Weights of a small GPT-style language model, trained from scratch on English Wikipedia.
Size: width 384, 6 heads of 64, MLP 1536 GELU.
Architecture: rotary positions, no biases in attention or MLP, tied embeddings.
Training: a variant of Adam for these matrices, 474M tokens, 7233 steps.
MLP neurons of a small language model. Each row is named by its layer, matrix (down: output weights) and neuron, and shows model dimensions 32-159. Each number is 128 + 32 x the weight over its row's rms, rounded and kept within 0 to 255. Numbers have three digits each.
Before each neuron's rows, "raises" lists the tokens whose logits its output raises most directly, leaving later layers aside.

raises: "the ", "an ", "a ", "all ", "that "
L11.down1349:115162175090135120121105127153102101089065137157095085091116092133150118094119116129103112101142156166113154085158178106220066109115128097142149116156171137101170104141124108123110114172050124110217090178071126152126133127146156121170158113142145175152087120000111147107125148126152120086153147140073151141185110102140097125113168154111137092193140184102119037133158142089121136166164

raises: "she ", "they ", "he ", "× ", "ity "
L13.down38:077147115136132183118105130131159144172158167128136165074161092072065108151131080161084113157151078084105151112136124082141095117113058129122108091127124137139179195138134115159101135118103156141147104104130160116113105086187137075111169118192153131098093115213139121128076093135097089155112121130145118129150176075126165094115101071163148126042151127171174201147112116149118113105142

raises: "and ", "& ", "(", "/ ", "of "
L3.down1100:160137093170107134170115130150174146120156145153166117148145139087125120128128125114113131091159173079076101163195151143096189167153157130135141105096114151109140097106096167091142132116044063123091085117136128128086133193129131126087190178142082107159054084057071138122120134113142139103086121137169140114210113157126146197057167099121141176155053128165122119141155125090110093113106

raises: "him ", "this ", "her ", "them ", "it "
L9.down872:138138150100127069098132104153122108103129107160093080138061083134123147179109114121104142091142091168125081123186175074087084105185164126184126097150095104155195115128142121097077089164097153128136141138189136159127091148159124118107094127107117194144085173037118112161125150161209129112120134113127106112102085107157127078143144137156089122232093125159064112108159129185131085193159

raises: "by ", "on ", "in ", "and ", "for "
L11.down169:086120160153124115181129139043127159107154117138162123135066111113210204157190095092138171101207154150072111162087122156137129120108153101094135174134111136204118149112154141127118130009100111134119102136161172083140132078172112139112160102069121124135084146105147171106139086185170113111137110061082147160168155108152092104087098176131123148130075135104130148124135135100115104186086

raises: "==", "===", "== ", "=== ", "| "
L3.down535:118133100107113173122083131111053140119076149112127137109134179077106180158124122135096155174143167194116140155133119160129143098125146143139157136102131082161177135118094144097100183116158082108151148091097090155055109128107186139184166124151135139177134111097111147081146102134112188102123159166130110119121170105165151170116169150150171128123074107107170138128115153173084138114077

raises: "the ", "another ", "an ", "any ", "a "
L13.down335:164102132129151070112132089084105167136156114133101129096094133118134115153096113161113137135116102175138114114161163162144081116137145143192119061119129090148101105135132144173158125167144126171196129200056129144141099091102119113130079115165123173137101107066163070136126170144163179163134106179081134131090145143176118124141144156137025079140126092126098059088118148125135143168194

raises: "a ", "this ", "the ", "it ", "an "
L11.down118:125042136152101109104115111140120091136168162149167185102109146116133074133157045131152159135165150129135110100158096152145120192115114123122111113095172127157148130250181046094119094154101089145097066190136151149175093171089139107175076141109125137121138101100113131126114115131092164074065102101124115117121139137129212175167147128115142127166166107090135117154128177049170135114164

raises: "\n", "\n\n", "/", "or ", "Canada"
L13.down1090:116107111125119143179176130133130167054120111174082186155153164064126118168155118126069118134084056155141102160147067108130144110108093137127120144128153178121127139136182156199204135050158149121132098093106139135109114093157164128136136155092102125057121085134110158078062079090111159083134191094128121152170116121155135164148181109081162175163154193105100130122216143127094115098110

raises: "a ", "the ", "their ", "its ", "an "
L11.down187:160126103167112118141097145108094151137137140137143132097116122112233139091108100138165173141188150173124097077125118136124113153175140162118139153118115109138169096122150125174137152118071083106148125149183141098131090099105175183140143063111151138148040125093142097122078216160125138162112097153090127151129099121136141142112109172147074083154157135126129067138076090110177148105174

raises: "=== ", "| ", "== ", "With ", "As "
L3.down1104:089145104126124161169103098123132089104138098123123000078173109124091159131155108103086093168107149110160137165140089120102114126142134148127146110101105124164171099091156193162125113127093119127154173070102089113108156137119126059187139099123156224160105100000120113110109179099124152125106126114113128045129163135113119125174137073114150155199108149132069105144091141116089077141127

raises: "it", "it ", "him ", "them", "them "
L13.down456:160157089197146094154077161142102118127150117114133101105088152107119066181114163152145125142173157102131145124103124127127056091191116124179076115103108085118140097188124122163132196162093132144187114144149155102124106108147095128133135129164107205091145107170172146157088169211107141120071107165055128123121101058141148170094175124052130106080155131148119116141182162123066101130136

raises: "a ", "an ", "the ", "some ", "two "
L13.down207:150134099090130101149108105131120153105133113152099004114143126117135140116179118240092156124120149136121106120191118151127108132175131152148127084131132115142140131144148159175130103124000140125184135145142091111128126091098136149131101167144093223162076111007118080146157185145182146155112087170104147163121133143176127145111145173082080061161165129131086072114114142126080092166130

raises: "==", "== ", "===", "=== ", ")=="
L3.down858:137067124117094096146110169109110155077072107152129074118103120083115144119134139132148135127097172097094111161163187144093114122080151164162117100103141140152214153110113200134063222166171148135192145093086115106129130130173163082107127164130134166124118122153158127108134128114122173086120154089138123107117168084119093178103149121100175149190123120169122119080132167142126111163083

raises: "and ", "& ", "(", "of ", "– "
L3.down881:129129104189076124220102141104156188111136157099148127189091111089131128136163123129128131077186139100081107159155104105112179150165168097103119101097136141136129104097084176109133136114084055074134163137137125148106108178102107135141184137129096132158088079091042132051090156104151169127092123100154152148183103167171160124031168159141077160107073154130138129121153130129124102085084

raises: "to ", "di ", "km ", "t ", "by "
L11.down1439:125070126131053171109142115106146173152128090178119146125102090110202144105172108114178150121137174099162103153112187067111129100160116193143146096087118148180132102049065142102157144111111097158160184105121149071096143136107148078126116131122109158140128117144132117097086126164157111135096150134102147156159169176147081091153142158140168137155114095165154165099116165149149144135064

raises: "she ", "he ", "they ", "you ", "ille "
L9.down880:150117123124128130150154084146048131098086126089122164150156147117129110161153112095093142131053108118121103124170077135084161087123130150107080174114075047087132152178121140160161177115087119099149086049072102139115158141109128118142125144100169183147146163199129160172130156074108147165123126104135077109211153181103098103122132105181157118105128070129119188155098099155129122091127

raises: "Team ", "team ", "team", "teams", "season "
L3.down80:088101085120109138100136131134201103115123082084194128154146141161121066099179098139143113150130103091160079055145104111105123117104148133093099113122100121165112107094182123129129116127108156142115127125126112073144122150164088085100164085093110103111143134187110157129089124085113119108147105120084086134127137098147107118140110154131109207117156083147130130189093125104120084107192

raises: "whether ", "about ", "|---|---|", "ches ", "nothing "
L3.down1499:109134184078066140105099158108089156151095156170088088101085106171145104147098111171133144149067148087157173137108161102140138085098146102146142138111121145071141117102148178076141113181153159104152158127124139120097179148135094110119138151106125121127100164180173088170187135053155175118075157137107174102104135115146172083092172169073112114134096118159115089112111175123136068070176

raises: "families", "ads", "communities", "ats", "records"
L13.down1268:146120156085172132157088101112200179144073068158123140132163068155119155117138040086148185168144149133103140124123122102069122125138127169129130167134141133174141189117101142123138126075152148162102108114112113174176158134110099124195134126131176120197139141124101122090062126129117113110161149139161083153112087100091104169125109116096159185134072104132124181183101119095127118185115

raises: "and ", "(", "in ", "for ", "of "
L11.down945:147118133152112104114104164113155093101113130191128088136116149104122217100156129120100176138121071136149058131106084120126172154145147141122177135064106116165128157134060119134107115078133090131167128106125162127147134154136153086100116133252131087159094136098083180134087097182131138128114161134116132139150111099184074122143131168134085183200086169120132129108153162104155154086160

raises: "its ", "the ", "their ", "different ", "his "
L13.down928:151126145148094170125159121149102161138123083121116191123118119165113105165113090198177169204166132164127151112148163145156117147153094181115152067101148101100199166143093128116160091116082150121102100147127132156081155170106152159131113110068118127140098158098157147157160154153159149159161137107087157112091104132139186124097079154105111108173137131126091078127141118094095120111102

raises: "its ", "a ", "itself ", "the ", "an "
L11.down1122:107086142117136133123109141088118119055121113166094136127125145106146120124154140111135141107122189156145112111110102114102120139151154142142200112080165101061096132112112118128098120152168096136141159143183134126152196131166093157153131126160172178156015092126119076129116143163109183131085121183122077150137158099103191145135137141163071129091112154116089138123117188068162160141157

raises: "== ", "===", "==", "=== ", "- "
L9.down1077:075144143138105095149096145127121119099120143135119016094134088090154138154121140085053131133046108110120095155142147096100136096123155162134146088111097135188171119092116160134095118188068116152137128128131134151060122138177215079136127116169143192149133132000104131119134136137134133048124140095115108072135153128113097114131108118119125158255118105132133076141119146137103080197151

raises: "at ", "her ", "their ", "between ", "every "
L13.down91:208100131087074138150111179108143125087142089166128102149132130115127176125114157003157151092130095156143102134152116110150073168144117134187103097119153123154165126153120082149136125097147125148163101098145109126126115133057079103133073080149181155094103172138142133170126131155131129115118168187101148087128123088141120155141125160103113157126079075137108114128116126140064099064155

raises: "her ", "his ", "an ", "their ", "terms "
L13.down374:143159109172135121145106091115103131082152151135142060125070130076141173139202094092082178112052105159103099132124157166100147107158153121120141108086074148080116146139191115090154196154130159142204099173103145136102109124094094128092106123234089152093086113142171015174165142177195161126109110162133168116158116089128113150157163109102154094092124095105104130157133124136102128132138

raises: "a ", "1 ", "an ", "2 ", "3 "
L11.down1252:150123131178150111078085172122116117047089080090150094152168136135117145082126177171154145197145119068131159139174132173149103066108172150158142176183186169114109123139082126156113108098082188127164126121142150082110111155130118172104138144155146131085104139090104074124181183150111168104161093142111153145155151104113142103142128146132122048168134140121131141105134160158110167125159

raises: "which ", "that ", "where ", "its ", "it "
L9.down191:136122140161070146131092111118127109153123126155153097083124096170095093143146079141090084094168146134149114136124183148171090090149172205157082122133115087126125101125111137148155108150100102127149145098073115099084024144136040079101144136119139147147133111124098135099097069125159130135092130163140132178135114111101179122133140151082138142127083109084111123124127210134103135106133

raises: "whereas ", "). ", ".” ", "\". ", ")."
L13.down483:082162113152128161172130190120083153124180159128146128128146134161133115143139119146131062092046106149119102204208094138121101139106196124151138158124107156194114077113125089133181143138191121078199128127091163130162136184124155178078126131153124086167119101135116094136125104138154149143125112049225180167121113128135120088142079107093141124044079146145129135118082155090116108076122

raises: "Following ", "At ", "During ", "On ", "By "
L11.down1468:108202140150090164139120119112133107143079152143111000123145102123161128156089135078039122131065115113130138109146145084124210134148119157137138061114126095167122158125099146166121138140034088158135109106131114129066137151164182093167114131124135124103132136000160130136155125117096116113140157116109112061163165137147132127146136120144131147245104137118129065106099121142120101197135

raises: "for ", "of ", "and ", "regarding ", "at "
L13.down484:073133085118088106094117127109089169127136100164111160145111159157128148135094097124171104159125124191140074069091089164127107172146155094174135128042110138103146094112084108157163158122156105082129116054175119180064137130140117127172164091139183095093091158123106152137138110118217118131186124094131141153087059099172110154113122189101183156108073135136105109149116109120097102098137

raises: "\n", "\n\n", "\n  ", "\n\n  ", "Nation "
L13.down81:185137052091148142186222130120147101086107111152106072089102114088104158123113154171138164141087067107141127152186121138146129067124113133118104123087134156103122141135113111137170168134139126198180131098101117121140109096128148138103178121125163143142130146115103128074148118090146136120142169129079131115144118107145108110121117108124147125168091138159114000119121130162155166195122

raises: "for ", "(", "to ", "and ", "by "
L11.down485:102105144101167103127119114129163063056113074174164098111147110107169152141137114121181144097169171139085071115053145070155128103103090149153163140100171131198157093133143140150153146101103095106151161133169151145178136130134136099089130111109144132123085133150069179125086080170190134137089118084080126152164112110177100062109145144156131160124121144143158189157108125139175132131134

raises: "which ", "they ", "whom ", "it ", "these "
L11.down252:096132175161114153107085121117087120165170145071090071103119109109153099111095107157114116112060142128132177093105108103095188115136128151141135152087130108099119137155186136138123032200138170128123112119127126081127072158140153075057073117101107125094151095162126104141164084147100106107128120164132152107107161144091136145168112100107162110125079107125098106162121122139156057146180

raises: "(", "and ", "in ", "of ", "/ "
L13.down632:106109129142087132159026118101165147143113136124118086174165124125126139112116128201099149096182130119134115167054054069117157129118133129128163086076075106161104120099086112123115094128000077098158122166129146124110166086126149107113068123138112125241135109079099157071118147135175124094126129133104077151134177138182117095110171158100088179209104150110112051146179167146122133152193

raises: "it", "it ", "this ", "them", "these "
L13.down419:139121100172144093109085153090119108177181104118059102144107137086114086103157141177092143178194149103118171095165153086169120071169120152178117138166121130142074100131107109170132129106141132129132103134121126127123102078119112128110151160130083155118123147081197138163102166236104123138150075208063153165151160076110147131117117144124093079060127153114130099051133123099093083135148

raises: "the ", "his ", "him ", "some ", "a "
L13.down1399:151132111180100097128114120061112141130141155134183129114080114104087095145137164171108162168148165140128121158134152115121106101143149129188211123130114152127083104108135133135146114130120137134156146217151169147123096111080117150115112126174160150106076163088122096117133150152141165150178142150109112161103090124103153097142137155186142060105121156130113088182117125076151126178128

raises: "them ", "him ", "these ", "her ", "their "
L11.down1475:163116114106098086127086120116057140104152111123089118102138194118160157145166142160124162099167125129115129170185120183137132124197120128189103097101142140128124132123115147143111089165160142136147168178128097127141144127093106099133097129099148185090070157132142122245121180157143167179096121139088163143081130106169185137085106138113111073090115130131072120112077119112106114158146